Weights of a small transformer language model.
Size: 2 heads of 128, MLP 768 tanh GELU.
Architecture: LayerNorm before each block, learned positions, biases, untied embeddings.
Training: a variant of Muon for these matrices, 694M tokens, 10586 steps.
MLP neurons of a small language model. Each row is named by its layer, matrix (up: input weights) and neuron, and shows model dimensions 0-127. Each number is 128 + 32 x the weight over its row's rms, rounded and kept within 0 to 255. Numbers have three digits each.
After each neuron's rows, "fires on" lists the tokens most often at its 100 highest values on Wikipedia text that the model never trained on.

L10.up199:114097101132117162092154157182085163136143093126119115091202121169068153120135136102120115158166078121123084137107162157170132139129113136149105135104130168122143104164181142087116184083150104109115084107174155167103168161082100153080123146170065078130132176117159139133093076171157116109110122143149089177148121141145132108142111125141127136104122111129087093140153144124070122126097
fires on: " |", " over", ";", " per"

L15.up623:109133152148130137130115159162154126145129152150140118160130139123122115106099159162106148121164149136129095174139062069103139024167152144114076172086118127158121132148120181113139089144083126116109094119066148106170152112091114140148149135181174066144137164139107131135173108126150094117153094158186141042124182134052099147064170144155179194138146113085115158160150100096137110104108
fires on: "r", "l"

L4.up591:132083135077148137125116099124136156141088132180122098136124108126098135150193105143154117102124099053093126179105171142134115149198155140126103107126158104124179130140097084125121107088152149136156121110094158102133071163095081102127191135168112132130122197180181127069104120147126090197028107169123179125142095178119077110139156177127153144157169183161155115144089136049167184135120
fires on: " comp", " tele", " arr", " Exp", " Comp"

L2.up337:067134102136152153148193110139163093095113139109150160079144128157145101140111104118193160119061135124089165150122083142172140123099150134138157105123129136146111086137079191150112065154105120091089155139131124126116161158116170138135134104111129178061145146083087134075123088143131119141119151097124120135181154116153071133209164132102062160088112144154220075131138080153110142104109
fires on: "-", " =", "Personal", "Species"

L2.up377:122178170113109114156125171078090196154172142127133152116123081162129096111148175107072165080097101148119123137119112129124171135071034172137161143138153127149166122096154119178205079091102139099113177143137092123136178179140083124115151115063146144131200100152173093186100051117084121167113122082151146104112083109150156107155111112130095103156144131124164124145133084121133134092133
fires on: " not", " Not"

L12.up96:118098106165163202143143105176067145170125059108201084133177143125095127115080091136139136135132157141167089113082149163136099102121202183117108164099127082079134138116040072114097110122154132172123161161126105122138165116138127198114104171143089140113165171139126123160143191086124099126196119167194065147114111116083123153127148082111096132128175099102100108096112126104116168096062
fires on: "–", " =", " |", "-", ":"

L12.up212:106173112166143124178131122085125122156123137180115110120165128118102088120119183182112107129149069100148085107076144154131157068172171117134095161078102149138129148142146157134133099110135117094149135135147145180159169116104175096056112157161140134153084126154140134105051058138145116133085109083127130234167121136148135123150126087162141073121150104113120121101166076136113179172140
fires on: " |", ":", ";", " when", " the"

L3.up561:114072121120123120117123185171161075135153076112175156102131128100138098121175158128113121111110176143135076175070138156177094122162160134131134130158110167163135107100137086178137170110113124117144135149145068089120083158129117132052117168184073153127144118136095080144129148204104084172131108152100123064139119111127124150089059110162165132149099182112140142155201064168096158161134
fires on: " so", " So", " war", " Ar", " wor", " way"

L2.up318:118082149093167175165181091170138146122079193057137118147138103134118134158144140152099117114143115140075187112135127154191111144110092095142155110112067150138181164188129090129092107124116139112118088121081142213123122119175150098092112113179149117103118171156097171119080069092133173104110216143133115103190081124127161112152110136212150139119101131131154122128147142133154162124163
fires on: "\n\n", "-", "="

L4.up734:106106121143202087114154080139162156129092184136105123070130145161109172156085166124085050129084087199162133064148123128195121154139161045146173104147154123116182133070116146154114092142183127103103159159161193075093095142123097109161132149099099078138155171109141141125095164125155128122120168169135161126166178163184122164123149099085110103123086119171122107135131133110108106136059
fires on: " two", " int", " a", " some", " ext", " late"

L6.up566:142135144139093160167170120100059200125124132103143138147236170094147147084123136187101123123172129132146183079156152137134151149145090149156110135114146117123116114108174130129059145125120164154133160130186128075106097210108101174127081142097161093092140140145173154055129129115127126133147192086145086113156134113152157149148124090120156096146135110135110156091152138136093144114096
fires on: ".", " or", " and"

L11.up456:113174101190125098146118128134129083122114163092100157128179113120125106203183129129150159128191146102166084158152144088072134092152135125109118153166123147150123095173141133122154103153117063136086105219140162225191103089190071131094104146109142144102154138173115114154114107079090144134072136140126104139113124176148141187180131098168102096131091095092036135113080095146191155170146
fires on: " which", " that", " bill", ")", "\""

L15.up265:156118079127095163125115113111123138188120104104082063131139109145088115148098146150146120125203169126078103176141107115119100117101117151175107155103117129118162152162144175157136117137169165153123097153146139102157106111108098107153162144177114162094119132137129164169100092079174128113066120110143181184115122117094195082140153116108119162104081137157150148037121118163084135096118
fires on: "|", " in", " by", "-", ","

L2.up344:167125106129175152205092163045151097163131089152100079137126123148127145147177133109098085118107057135058104189129147054117181131094132148142142085126135122090165112122178095180200093078149206133127119124124076164189107153097090112139098107094136204238215148148183133134146094103102135105119150139137127100129116140121157144111119117114127154144113096139101122177114129079111105150096
fires on: " not", " games", " never", " footballer", " Not", " football"

L8.up72:107111127118134098171124139152070129133142153115168155121138144136111079095109152148142133058109185192193118116099073091085178121135178112181141165111176151145143114101151169143172108095124161078101144104120063174139144088067117089146200150153076133090174099132093106148073106170153094111070162135103149106160099101165120108174130122166116110120071046123133121089140087147148175184186
fires on: " of", "A", "r", "ly"

L15.up571:103136104145096100141083118160142092106144154081126150129140139131106119100166139123146097128054122075186137121081179101167089107188155101140119123092132122134120080112130164152085119114135125144111130205132112108165120106125107134114089115137166108146147153165142142130077128124113094152108132172140156172104163155070162109162125092128114114120176145106174155084124072124093089121131
fires on: " |", " the", ",", "."

L8.up288:113140119125106130170160119136127143114188152080125087106145109160136091068128140105111155108146139127148129061170106169096148115213119139142171126134169096127185136182171138113145127111180132138146141164053112104129107138097109088152108148115172150156129077148087189067086093068122152126099140138172096062078093198090119110153120145129137088132139084083117129073112157091117110163120
fires on: "z", "ss", "p", "gh", "ğ", "ll"

L11.up487:065164129130123085110117158128094108119124184128127125081142147092100081151126145151140049142107173131141125140102048122107118127120125127157168076129173120107111155200098138143144143142131170149090167158108075144137140121065070144112113158089157135116177088161121135137117155133129127150138153173127097131153141111096123081152184156189115067142086099102170115107086150106129177182163
fires on: " of", "r", "ens", " living", "ent"

L6.up434:095095169164155154125108120112086139085095148103087132206141121162139173109099134166121138143106150113219196104151124074182087159146097082106137101092135105148117115147030183112112137142146090138200103116157125152113100114133181106166139093132108100172132125141149118164135123094112122113143199143118106116102096125098148093120052092121116103103150078121133080096088147142177148141142
fires on: " |", "|", " —", "  "

L14.up397:100099167086110097113154072120148163074150108173103097120151110146067129112079078139101128098184221153101121158106130059128126141114130096129152091162100100150126136120166114158082133108058106150088125127104079121151106110133120094133159121129149119201159117151109112082175111156158050117070169158147156123111165126114113112179165141128142073125084099151129127128154117097083136128136
fires on: "-", ".", " (", "–", " of", "−"

L7.up125:073167084161101078090194133158117061094114112101107162154126139149099184183103133076115082112115082137159130113173094098135074157108214079140161146130087085141177099177175237101115155176118135105098173161111163115149119153119139223125168133119097146123127068128135120115130112133165064071103117205144133082121135088137158123140161153171112132092095056086126114116131095117125181133157
fires on: "ng", "e", "l", "al", "n", "t"

L14.up708:109101158145075129113187084186093140170125143146146165087189142146150089134174116118140105167103081137115130173137163112120179105108135147175120107113098154131111162125165131131126133125122063155133141128160186127149101165129143035131122153151111062106181188122131155104044085106104173164153126145096117098174149170175108094145056120077136130136114126114144196196141123149138064163109
fires on: " |", ";", "-", ")", " (", ":"

L7.up456:091213161187091134110097158156105068139137147118106171129139117157168105171079186126081116099128113078125144113184184095108119054126155161145140174134162107182165125111123159070124152166114120125130142175147137118179121098093123209107144077134158117093150129121113205136170136157134141093091152114110128085138162121074166129127147137158143090109113140066109152148139067119100160165095
fires on: "r", "t", "d", "et", "l"

L10.up424:133128134158144128054141113140061151083103149141107164170126088141088170082142151141091133097132128165147119136163109087157107107160079093127019109121158081176126123143079124111148087111122132135109095111164162148136108146182234209095149111130096153168121132131114113105108091161116129121163169100137135190203160102179183143162080124057170141092119138125117168109079155108140130086235
fires on: " |", "|", " ("

L4.up376:135133132039151084143112114140134057102124118099149133158242182121138163123094118155101105097131110111093148144120193193137113139117125112095088110125113111138136096093169105068134092157101141124124150148120159079167111182071063106081130165153128115131161127161118129091099122149155155114168183125124118112098073122140137141134094120130106151149168147096115166158149164150103129225078
fires on: ".", ")", "\"", "\n\n", " |"

L14.up30:071121151190098163152117077100095099129088094120141125103140167145117109085179091110167145157132129055135107097215189125145145146153190099134123064165114140036125083167165154116106171128156144143184172073143078123126081066154186121078141158112106151145086161137127114128106090113109165184095112132124162077076161133146134170183121124116107100189109135160126117090151143121113063119165
fires on: ",", " ("

L15.up518:083139127138117095208086118129146080136162115114095116095094091143101108168166104074140225121164140079062119112113128091148158082114161072123113133112119165123160102151097198144142119141161111104132160168107116208152161108147079119083112114128170152143082154147159116124128082149175104130145135141119124077148090178136147159116147145175108040086127133108115176120060136143159172213078
fires on: ":", ",", " the", " where", ";"

L11.up460:153131158145177158150143116120067128117111135154186185181161124169140125142060142111108121198087126131094183169136127155113200124117122114115069168072147116146105123174152101154068086153122112121101143104184105129132098155157153137102112150119090109100138137115162177101105140127098186150095146137107150185161113141131129144079063046103180101154158147099149154152090069115107153084121
fires on: " |", "|", "."

L7.up530:069174190191169134093119111131106128114120125123103151134204096172142147141101119145152125128166121118154117104171094152125120057121164151157134163106132136126122169109106161089085144111119123162111144157040098085104128146072125156111068130114112136093124171209085167112124156111140094109108103144135108052147148196068123184152099184176106107136100109127156151124152108143179132150107
fires on: "l", "n", "t", "z", "go", "j"

L4.up639:108153130076127102117117120160081109116192117115057127147194140139067106085110113155113131111154122120080138191083176136140059113095133202105135100096136151119159146145141111112197135159162125155129114110155083100152154129133156141087128136172100158094206154070156129114123094121178107152160127141149179104120135160128140132121164099166144117172118134112092103137131131129096089118090
fires on: " the", " that", " in", ",", " name", " between"

L4.up526:164114144184077098140228161126062086151159104096139093100095108095135193146112153173120108109128155091120135112160182166116123122115143148148111139124137100082109160071160162159100076117156136147116174167054092126149100088101132154099095116136133187166094144196125166115075136121081154113118119112114111101105138160101173106144179057132127111114091144139154146199097154109101129170168
fires on: "\n\n", " =", " Hu", " family", " Bu", " Authority"

L11.up620:103163122119120127116128114143164124074100200149098085124163131144117093138138131131091075144172180149086087189127125118126145132054119147136154124132108091115140168064133085100178151170142130100146098121169151144148105114120101162148155115126152093098143148111026156062070105107150106187132118129153100111111098121096105102103122089128053133123073134102120110191128131182102157107148
fires on: "d", ".", "r", "-", "ing"

L6.up465:146067134147139141097104091156056185097155126112122110157135135142127153111126120159163176141157126119117218107123123094181000152145113116111161069124150113161097106146097132103108160109140125106144141133149153113123152075139094069113093155179139127092128157146152167107164127127182118088190156106130145104106117103107213112125048122123091121128105118144190130126138097136151139159096
fires on: "-", "|", "  "

L4.up159:126112080169184133131164117092152123098084116127073119015175173126156092148131055107128092127167133127092081105116119123082138118127198103146133132161110102153170168114153130132119146126167145128116125117178095082158130164068152181122108161099111098133206200132091197137093085102118142091072114171093126140091147167149144154191205116106150155111141120143132106158098122105122137106120
fires on: " are", " is", "-", " –", "  ", " -"

L11.up391:071133073170174154119168073130106156168126113148156136113158109090109150153122111108071105154174082139174114091136065131047144139130132150101087184084135160075138117138192189137158089131121104198173129146154171137098096086193132134111127095101098131131136138132106052144159134150143101087155098150129145131137107112130142197155123125125114102148140050195130158132132139096170133070160
fires on: "s", " His", " his", " the", " those", "ions"

L14.up503:159121113132136157171098109113121110112150106140081115154059165136129160142091152105145121119111067123103154094083137171109159113075121123082145116130119129043102116099083176119182101131105146137124137152099198166140129116118140113118146164183113114132092132086131134128073157133092082136134120087145111167130187166100214163144145137057133139144129123088075154107141139081132149146169
fires on: "-", " Tu"

L15.up466:138113136113106115168101076197227102143158056156125128117101117178176076129111128080141121092071134180121170127072179164175119190069149091136127129136166094118124071168153141142163131123168140131135175160079118148105156119150110183140154168193134126126150175113101119095133175161166130080094117137104149127140144108092196089129125103096070155135134085153132140128092133137149199159163
fires on: " \"", "-", " C", "Ch", " H", "\n"

L11.up172:138080174101124120114150147177068135064193106118175136095121106180074104109098102124110118128183104159117133131155139169162121049117112099178130110128137139151146100143143136161135137107100131183104082164139128122119118116148199151125113117108124070123111139145146076098169158104105106200117125114181129109128117147159140125139130121156099077086107087147128060160116163111130091160182
fires on: " |", " of", ".", " (", "8"

L6.up466:123164108121096110086148145126057130080124041142107175177193132110151060120145088112185188137157197111118103122152119110108158093107136147141089100200182118149123086126071149198145108131127083157124125153164158131161100117110125157154111126082114151101121132119122131139198114159111136194104102118041077095109104138130137169085105159094119139111098117131080123127126122111109163106102
fires on: ")", " sp", " inf"

L12.up148:114141185132159129077083138108117101124101115077157105091098135182107097130126144092098072135127141091124129164065084162158119128087190153156116165117077106126103130154138045150122150111163134115128129096165128154127147049123168156154130106138160100167097159222104161112071107124138147155126190119175108093151129109142143138104166085108140135220079167117089164136133125176100107106098
fires on: ".", "-", "r", "/", " a"

L12.up418:135160114134116185186093112106143167154127207147174149148167108172097175149117157145067151155126016060146125111116098133086156148109137142151128111099157154076109137154112123097090103131142166179153156148097172138140112096141149112076124130150074111200095092151109146128155133119161165153091184128168133122127155084103121100107096119088173056214104116098170151078086057167111100122130
fires on: "\n", " |", "|", " 0"

L15.up606:130128068121071140189118123177138137114106136162168128085160071145141123108159116077147074081082130114150085176177190157206131152079151096127150142087213069109130169064094163114159126081175120138085155163110110073124087072160141132011139109100152192122117100129103151138051093133152129136122175150112120115104136145141143146133096103109097129140128191092118093145116047136152098162181
fires on: ".", " =", ",", "\n", " e"

L4.up386:106121163147106147164121133096132069146066099147173111103134162166076101173141113140115169147108122134153168141108123155155097170129164101118147103136155099180153128059132112148156143160103138065160174131063126082123155158102148131071084120064099119084138102162156152141133110107106180092133106113141158149153180140149093128232088184026129134126106149179222127171151037146123181156130
fires on: " =", " station", " Pos"

L10.up704:084153179145143132141135135144099173063146128103156144176146149158096120105121080124101170077065144114153156130096109158145166109132107188122151096115130186153123118114146097123124117178164154139156139130166108097107151212087148114092154133148074115187182111153113145191086128151135137133119188111133116126106149112090181069125120131050165115171138095074196082090052141095157137106150
fires on: " |", "|", "-", " and"

L11.up580:081171148142120124099160122225083169086145116197132125132150074123098124109111095097128134143103125144129158141164112081161122164141128131107159126099195093150140019134126102086103112120188124126157132114176107096103167082170120111112191118110089082146128091140130153142122149125154108132133165109097096125166100177123111100131114111147159157125130147190139102058128102175135134098132
fires on: " (", " |", "|", " ad", "  ", "-"

L16.up411:141101136202166113120172122085114104072086147106140139142100199151126113104154146132150107137147144119143174129097134119067164085103126176079164140141097097121139168147140071111097119171082139092123094160104113171140173103131117087099094062117099109179121161130073129119126148114133118157104068121124056089137135129054111118108141157122142107154147157167162067158122115146110140167129
fires on: "|", " and", " |", "ar", ";", " Col"

L4.up749:164194132049127149150038126139115145083216099104102180116174074105136156110092149186098139123132079115128157149144137159115141169139124130102123142100161107108081152080173104169105147135107133076110136132106198103125135140143130074147080132123151094079063134180098056114114114188107117157154154062117116151157126166145144068164150125129121169168103141138116102140160103162151145096059
fires on: "\n\n", " gene", " Leg", " sexual"

L2.up83:122099138087152145108102051126125146135099140160082196144098125121122158120182095087085119119110144082143174147105122148080056154086080138121097104146119092093184102132175140146108047070154149130209178087150069058101063114124132097144154099146149150153195199160097064131139108094091112144149110172172109097117126132084082138129175132138139126144124148180097079143146174103195154143153
fires on: " St", " sl", " sw", " Sc", " dr", " colour"

L2.up75:167121125119143138124146080106101134098174129142158133168104144149118120115154146119102131108111135108185139141132133109097175104192103127070135126166155161118177149139094134078171048115124132148136146124068089145134162105158076075125086102103081110114141169061122123053115075143087111149094125135090114116129147141133116195113157215131112137127087130189142060139165163098101107112159
fires on: "p", " exp", "amp", "|", " acqu", " Ra"

L15.up294:088064107154141132118161108142181174108182125141074110140122126118089115135139174073155171092118133099136114125136160137149132069185138166140135136129165138135153159061157088096086140081129107091087169133142069165107106103124090149108103097097108125121173131117123108088146105160148145084149153134106128171112143153113142177147089129103091086211073076167146140118104122157128077117124
fires on: " of", ",", " American", "{", " ("

L6.up504:163114108063159178077127095157167129135090094189111058216068188187104119153096135112182173132103093101145129090111097124089169101143207120114129126141121151136155083099099107152176108112109129107122160115089119136133124183135101124124171134149086163172111161118081161186104136155098094111103176180108124171141116123120096177195100139082160117109101140132098095118123113084110151103122
fires on: "-"

L15.up68:085160099178146149100128174112181098179066096178119148213132142192150082116146153076111118136113072124135141157084108204153144086090087155183113161116136111115091175140136141212125144106156092167131190120116104180105156148192157082181032192136107108170132149144106128043122078174122133170129140083122131109117078087108112112142099145112184173134093160142150098126140119100124177180114
fires on: " was", " Railway", " Highway", " Railroad", " can"

L2.up62:083208134145108100109116129112125068063123054132100123214157164131139158140107108161104108147099163084111100054178107156180115131122159088123159136138185137152147100111123130159168100145170103148170126113160062121171097155108127125108093122137083181101187109132127135152132135151076120195087157163113089115122143154117148130127130162176168121071134156122087129130114140110129071173089
fires on: " Inf", " Cross", " cy", " inf", " tri", " signed"

L4.up455:052147186160126103144128105133086105134143158169139102143150195122146139194126156180098122103082166158145110152135131144104119190138108128124153119111147144142114103197104091161114098141117165116098138137185081141112178126130089144132125125122120101165145161117172124050129133108135102186144170162112136144099078126137121145150132140193137146166111139156070116139189096159143079070159
fires on: " re", " Su", " Hu", " US", " Hi", " Ru"

L14.up108:166086096157134108114181159139039168109111170141131086158164138089123174119108174117097129127129173122120122102120123105115107046096110151069161082105148104148145120123097101127071156138140157160109130172086056125154124073127140154115122124168159099143145169124071166138119174148138099149198092158135116055157105144073178110166219109088131068174117092141128105154138064084102146149114
fires on: " |", "|", "–", " L"

L6.up90:133133093123145082160165145120144089078114094123118118162146211141130116182126127229173139046117192137105128123157106162109103145094215108111077118140159139114123085127120117141119142073064148112131111091201044128169130145169115094100149153169139160140147152107142097097105109200119173177093136076137106134158101073148106117111100114148151158167117105188117145130150155147147110134156
fires on: " so", " tri", " So", " Che", " Party"

L15.up293:038104147143086154114107124127120119081109149149099081163188119121093116170139113113127173102157127134094125132177206124172097076151181123115139127092126132092108119101166091147112134125133178080126130113119105101113100121104118067092106114086108095112069128150145140167102125122125101092152130123123144135112153139115122121140144154081090142147102143165151122185147144185183105139170
fires on: ",", ":", " (", " e", "\""

L14.up623:116130176119089047092155131208101164094135138187137107097114114097161145078146107182147065081131163116111198114076131162178179113046176153160101071063146088163134098172130159161102186114089091149094135145109119172176132152095122123102111080143118079107094130140105104111103105103110075177133131125114137099124140138177126105161150071159111096160143104093105154093171142070099087118176
fires on: "a", "s", "ta", " over", "r"

L4.up87:113119124116133165140172109121141158125101140101207080121094131153141127124139105153187112143118131141114171147073123133143105090173169057156085129128070173106156175142108147156056098161069171151128141167090082146109107113110165095069151131146094107136146176135114140111106139064110177133133132109100133098193140114148145092151130110096112167146099205105147128130116120110120159121139
fires on: "-", "\n\n", "Personal", " Total"

L16.up186:065133082080141112118161191097133117140127100161096076123156127163118070161064094126085142081181125133086122090167153135117115135131152164104151163181104114182111133105109155151116050075133126078095096152139146112139164108121109149166151114169171136140102134142190163112110112120114120080128148120096102179105159073163220139089084128198116174152060113175248146084175123098100133184067
fires on: ",", " and", "-", ":", " ;"

L10.up683:118173103134145125160138157084090137117140073136129050090107155150130097147173131089149120151156138138077146159066078126120032118161125104152162106102116125153160104119112136128128118131133091129126177110159102115141093143116150168078125154185114118129083113177179106123069073165151079142126085109135100177045112148103157135109125103185138103139148120084132101147116125097090104131095
fires on: " |", ";", "|"

L11.up443:178153202095213073126102089136106215120151084119094105199078107166117107132140146108117089134068140198086180157105137137170059121152109141108149139127163157090148150161180150136165143105097098150061093133079091112095125111173081143086158123112177159169195153085122120122151111131159144092160079138100141134175149133116197131081109179149125141142082152098117153171137092105139139097158
fires on: "s", " States", " state", "-", " War", " the"

L7.up518:153169142091137135103128171096115111171119194151154197122145101126122142150112147107084144087105144160186144052156201154166153103137146100111064073109149139041104127152108143130156085102108108111137147094088170157140108101159113166144113115083154146117161082092109118089100196123077132097178133094093141119133210133091168168128134089125110109149091120098124119155120139099139122024129
fires on: "on", "sa", "op", "ona", "ons", "y"

L7.up484:101098161154158162065080153158098081154089163152145128150105092089194119165116109127132073180144080126118116152164136132121120164146138108069142105112146124137143123118154174130082093097149135089115105114165109114074091112153155014132119101136151137126160101224110145111101179206140085103154173142133106208144134112166116124085127102095144106105114153147137128122142181135129089160090
fires on: " al", ".", " bo", " ra", " ad", " pos"

L10.up403:175088130069156128133147123083190128152047160158105129147124158070143137085183067155204121128074167092168131124088180097131151131156119128127111153119164124173092119058104095139100049106171174181103107147114091092133165183118217154127191134147145087081115117091180090144124117087110166122169143117173113154093126150171186139125134118115205107147102148135180122123188117103163131137109
fires on: " as", " it", "ta", "est", "aster", " film"

L3.up314:135157142108156137109202099142145186130106211059157099128146140118154149104121135141169145096156128119126150109130161141145134123126129143184141123120124144102144136144067113142084041125138156113075181072090133149053146090138162120099140116145154147074167095143103106104128115115134108084124197097139081101160107156143160076156148072113075157131080135099141089113147105098084214095087
fires on: "-", "\n\n", " am"

L12.up712:088130176172106179128138161133129121110152075088140100097123140084120163139143175091170100137116085158168135047167135160127098114114147137139061131052152096155115148187196156091134129127109149186115151153116109108138102136113176073121093117160092134110154169093138149178126121081093179117120141206088119150081097119140163095126168141107121141159099120068118135143166147101103112140076
fires on: ",", " and", "ci"

L12.up377:118142179110177108190110107142111129118119036121088228073148142131190104100163134089110116157097112149079112172124118130109156087126175122107165135052077191136151111080169150093111142149182104102154155147122135126154173100159139186119186131103144123117227186124103183168088105076169128113131103138122114129112135143118134098141102142114162156110074196077118091176137147089177105119140
fires on: " |", "-", ",", "=", " –"

L15.up32:114089089133068162081170144122173086151099088110099123153209119152163109075140112164093071046161123105083123144160066135118173087124141182084038128046154113144142159148120135135197153136151088144097123102112111041128165128129110165155132111153071154132166150107104165135116106187107131119150144096098099131096167208099167104155119153121128141128144132141142090148160145174112089155116
fires on: " the", ",", " of", " at", " two", " a"

L3.up723:155169112072150089116163110136089148184158156121152132083143086108127124122139158129074133086103115126120063106141168126153146134167116110111135109134118170086144104137168139173123118095164129166086132119116079138117128145110122112136119201121164151121089085110111116072124112106148157168062179160159111169179072104144129139124205149103081120055204116134077121178103105074135182091153
fires on: " dep", "pp", "ap", "up", " trade", " exp"

L8.up522:140104167085201196146102141150114100128152105147115124133089143130140109123126123083162137090048153082125163111041081154099126082150138193106143135110111115105087102089150124158144146052153096089160107138091146130102169140134141194170144115129102119103190148113214140133120115194164175105189178146144126166068146128142149126183127163099138128109130139084096171095134122078116137168128
fires on: "-"

L3.up117:096156131146201164080130132113179144042089092070095120151180166158085126165120133100063116103117154129080129154123105125084161130133167122166075157163131122123122122171089155128128137146156154173110166098156136091168060120069174141098106147153114150125095128152162109162071152141141110158074205116106148114107108175054157120119144115162154178110106159068124058065146137123137084180140
fires on: "rom", " Mor", " MS", " CD", " United"

L14.up672:076135140111144133097161147136150162098141105120138123108075179152127158093126169130116119152215110129135167158096123127132101155187123176107061185078086092150165182110169085086117078082093157112168131122201153148120102100060144128131114100171039134093209139116097111134128049126115170098178098165149134125124133078131167185093118180108097171143127086152111150150132143147167123115096
fires on: "s", " in", ",", " games", ":", " and"

L2.up674:131125127151101124089076138122145072168137133154158138102139071083143111121131147123125138122048117063073058149183150151110129118142156149128161129180109163139104082130143140123104117107169099115142089092106068093131158150083091074109070119131091123098163145114146140071089171111145110147050121118175083135095109180103094164130124159121099119167170163148110081159099113055117140189141
fires on: " exp", " dep", " comp", " Exp", " Sm", " Comp"

L10.up97:117071132130090113113147083122093161110107177122204215121186137136163130122114139076099080143140087127152176113120099166200141125154114155178105142115088169110109137155173090106153084119091121115125161153130095074114126179086129115061170156131086151174085104087124148114123136071118125153102172156153118163079151130102159174090159092138123108105118123148145085134111133094056088113097
fires on: ".", ",", " equ"

L8.up479:131143113154147132137123115119101143115109124089082095092124102123118125165165126130147094205133160139127162132108166131069097156121201152109094146100143141076076116137113213144170117108120151161108094164142120100169057083179126163128120128154109148144126202131108118106141073065133163162205080126070144112129123159178132151131136183165126066138105136112105120136115106128151150087106
fires on: " the", "s", " station", " \"", " some"

L12.up766:136149188116139113143038108138161163133047148119219145166111171110165096118190115106156093119095157164095133170095151141112112094091170093105145099046111106160163084131123134169135159120091107116128193120190163110104134104079043109185187113100103158159112185129137142115117167119136103152120130133144114075096180183147123160119183105146173112124193151152128144123133112100053151139150
fires on: "c", "r", "ro", "be", "g", "a"

L3.up539:070165162132116101165152107132070179100172090075078114136182145151094049128079111159088107144122125133186172177116132091099075182106161091148134156126070144109110145092113135188191136225138182200206071155132172084149147120199130040109136151142073074101134140146174125105124116125116121160160143107102102082143140123141130094129091145112147121132153128049148128094118174131162131150172
fires on: " |", "|", "\n\n"

L3.up156:092178117110124154163178083138080141092122142029084141158219117167132134161066196137127125159138118099117125131170160140135144152097078142124173151141114147076076136142137096102135101143141131106142096147146096072145136096122122056104124174177201173127108157141121137120144070147120152161215149071049131105095091144132137122183137148111120199094109120137208083115130110144102178146149
fires on: "\n\n", " 2006", " Australia"

L3.up537:112060129122107129098154125144129134150141123124139153124132171141115144051111113168038133082132139155189169085109120171142096185129133135124147091111091139105164082120113121166148113118142113098120177117054106101088189127117164112118097062092140101066108137055130172134138131146179157112141126159084109151168187087109118113135127184053086157138179143166172090136153162170089114138139
fires on: " =", "ision", "History", "{"